Weights of a small transformer language model: vocabulary 1024, a variant of Adam for these matrices.
MLP neurons of a small language model. Each row is named by its layer, matrix (up: input weights) and neuron, and shows model dimensions 0-191. Each number is 500 + 25 x the weight over its row's rms, rounded and kept within 0 to 999. Numbers have three digits each.
After each neuron's rows, "fires in" lists the words (lower case) most often at its 100 highest values on Wikipedia text that the model never trained on; "fires on" lists the tokens most often at its 100 highest values on Wikipedia text that the model never trained on.

L2.up166:503548537504497475494474488491482504519472548524496499462508475469515520513465490532469520499510438498498520497555477530524510474469511481495500520478483497482443509494531518488475501466495496481531526496517519503455494513482490503425517543506499497541451531499462428476468518488484502497517489547531530491494492485520472465516505509478487477476529473462512479485498544510486532469485521558518443499471473503515474463508532481480464493480492506471516511517482485502524513490514535473495504454482502558478505507482471559509509498484506529469460520489518483474529483517505502504
fires in: "for", "back", "on", "black", "background"
fires on: "ack", " for", " on"

L2.up203:471466497506507467485496509504521468525485558487469494492501534482493470483512475527499517517515435497483517504528504487506502541513524513504449510497476508505520495547534484465527480536484492507505508491485463490437484523471529505426506526467509499542495513466503503460516521474483487480514509543529489468516478549502461468529493502501515492509492498486471470433485544470507508562497545500481506499456482503468486494511483491497531554538541493547489518490488487537531499538556537480471481499492548485462490509482476507512500520533511502464487498521488513526514483493516476481
fires in: "first", "team", "years", "banking", "year", "bank"
fires on: "ank", " first", "eam", " years", " year", "ased"

L2.up858:471515493487500498516516484510481487476483485531505508484487531458499546483470491477495527508541477487500528503518498551467442522443494467491450513511448486544460542511524518469517462493525503531556501439531506502490507490427507489466451482498516539538497501493513494497489501486519504551508515501499494488472513557482474443484500457446489501469497491499500521482491489457505484529505519517483511462521528506514520489511525485486524506488528507487540500525526527504515481487482529520486475482469507503465491459465480530497494504506499472441487496529475555505468500537509501501
fires in: "more", "father", "less", "business"
fires on: "her", "ess", " more", "ass"

L2.up955:500498512473481510476483493470547507487472498497521512470452505451531528490519510562484512499511484513512488493532505547473507510483509560529494506496496501505449480484496513474488484515492522493539481466510499481483468483513513484444489462503502504509510519502496535464470477488514543472484496544512488539470506492473462475486530490496508545445455492522476523470461526499516556533507498545474516474478516507530489500495510500493494510460492507540483486525494497518477491518573548490543516495497515541484540472525505483471500535488475512488466510507474485493573466486518554478
fires in: "on"
fires on: " on"

L2.up680:506505507493500508460490489493519512506471522528525468521497480504555523521483493493479503487519413462505497456531491527479469520456502515495491490472492507476509565509477523411471494486532524507545488495520508537467494511504518465438518503495486500480456523510494456493481539496513496490518489512526501512474531530484493487500504483536493474477492516511444491456491534488494496549504469563514474466471481518514477516493495517488484479451479483517486543484495487508498494504535525472502516456485533496476464449470516522502475509475484522465508510474448526487524503513489504502
fires in: "while", "what", "whose", "white", "when", "built"
fires on: " wh", " when", " bu", " me"

L2.up743:509533474504540497514494494502484518498441500481553517487507490455532500494474491555466498481502513499546501498522456496471515516514512523521446495487468486479462510471491502485517504489483491530538505515511484507531476436489516471465485501494442480521459516556472482474535503504510542521521501540505529493478513494481470484499469451470465469515479497475475456462467526507475518546485508573511471502501487495526534551492535507498523501460527460521510508542497528487476461496498509471483473503473487522521514478469500490516463462494515501470472500507493536479512503531503528492
fires in: "by"
fires on: " by"

L2.up572:458519515476468485504508514525520472473468525471481470525496471455547499491449497501499491502562502464482488487533476525489518504467487463477456515460457492488445476466491502479498517518515482463492495505478508498497518511488518469457521528520446542519460515506492479493459521473490490481542491508521503465505504525458467474545461480507503490502501508465482478486443504494465532508493515525566488513536490516517487533504457521503550490502499492501487542521488524511488497540543543518522510487469489500491497460470509491514528431495516500498483525490514493526466478529518523493
fires in: "two", "three", "10"
fires on: " two", " three", "10", "6", "5"

L2.up256:512514522489488506480474508490514517494486513494504515551526491485509547468456489466473503489476492531497489475498530485471458534471451507496483510465482496500429532521492508455503503507521528538512504482494501520482506531460484494521485514500515533552470519507494478498483510481500488527465501576488503479503494545486489493465459515419511458505509494500487519507546512492505530524484513518460473465548512507495515478494539483496573515493538462497540524528502519481548471485480522509475497523468499517506505496454509544522504480521491519454472489543476556489500502500514505509
fires in: "is", "white", "satellite", "site"
fires on: "ite", " is", "ood", "ter"

L2.up922:506524527480522480488510507511473500472480536527510477523424503478523533504507507501511487539534482495509532487539549487498511481505440486522507498483507497501504509508503528487535485468516508500539476485545474529486504498468487506453477501539479515556500505499509459535455510486491518502522493519502500452508492526480521508488497535471541506465490498496504498494482506525520546500529499530532487476526404483502472502489496502500492470480498483510493546512465526587479520493542529500555468483509497479482466453446499514518507524517495497499507507527491492515503459554500531500
fires in: "that", "announced", "white", "whose", "what"
fires on: " that", " f", " wh", "oun", " again"

L2.up353:497499473505537487510496482473508493485443474502503498523478491520535487517494519528448510536475541468503522489492495515474515501510512503519464474512473490488467519480505483482493512479533454519518465535491466483516535489519521472482480472509437484536499497525499500477525547487529526503507489560476557482499502500518465498508516458470501477529475494491503464433554471512474523512487481519527450490473507489515477516544555522482522531485532470502481528523505544506475481482477488462488476488435487514512518473460491484514467489514489504472460484515499518483509510532547533464
fires in: "by", "is"
fires on: " by", "red", "ed", "ited", " is"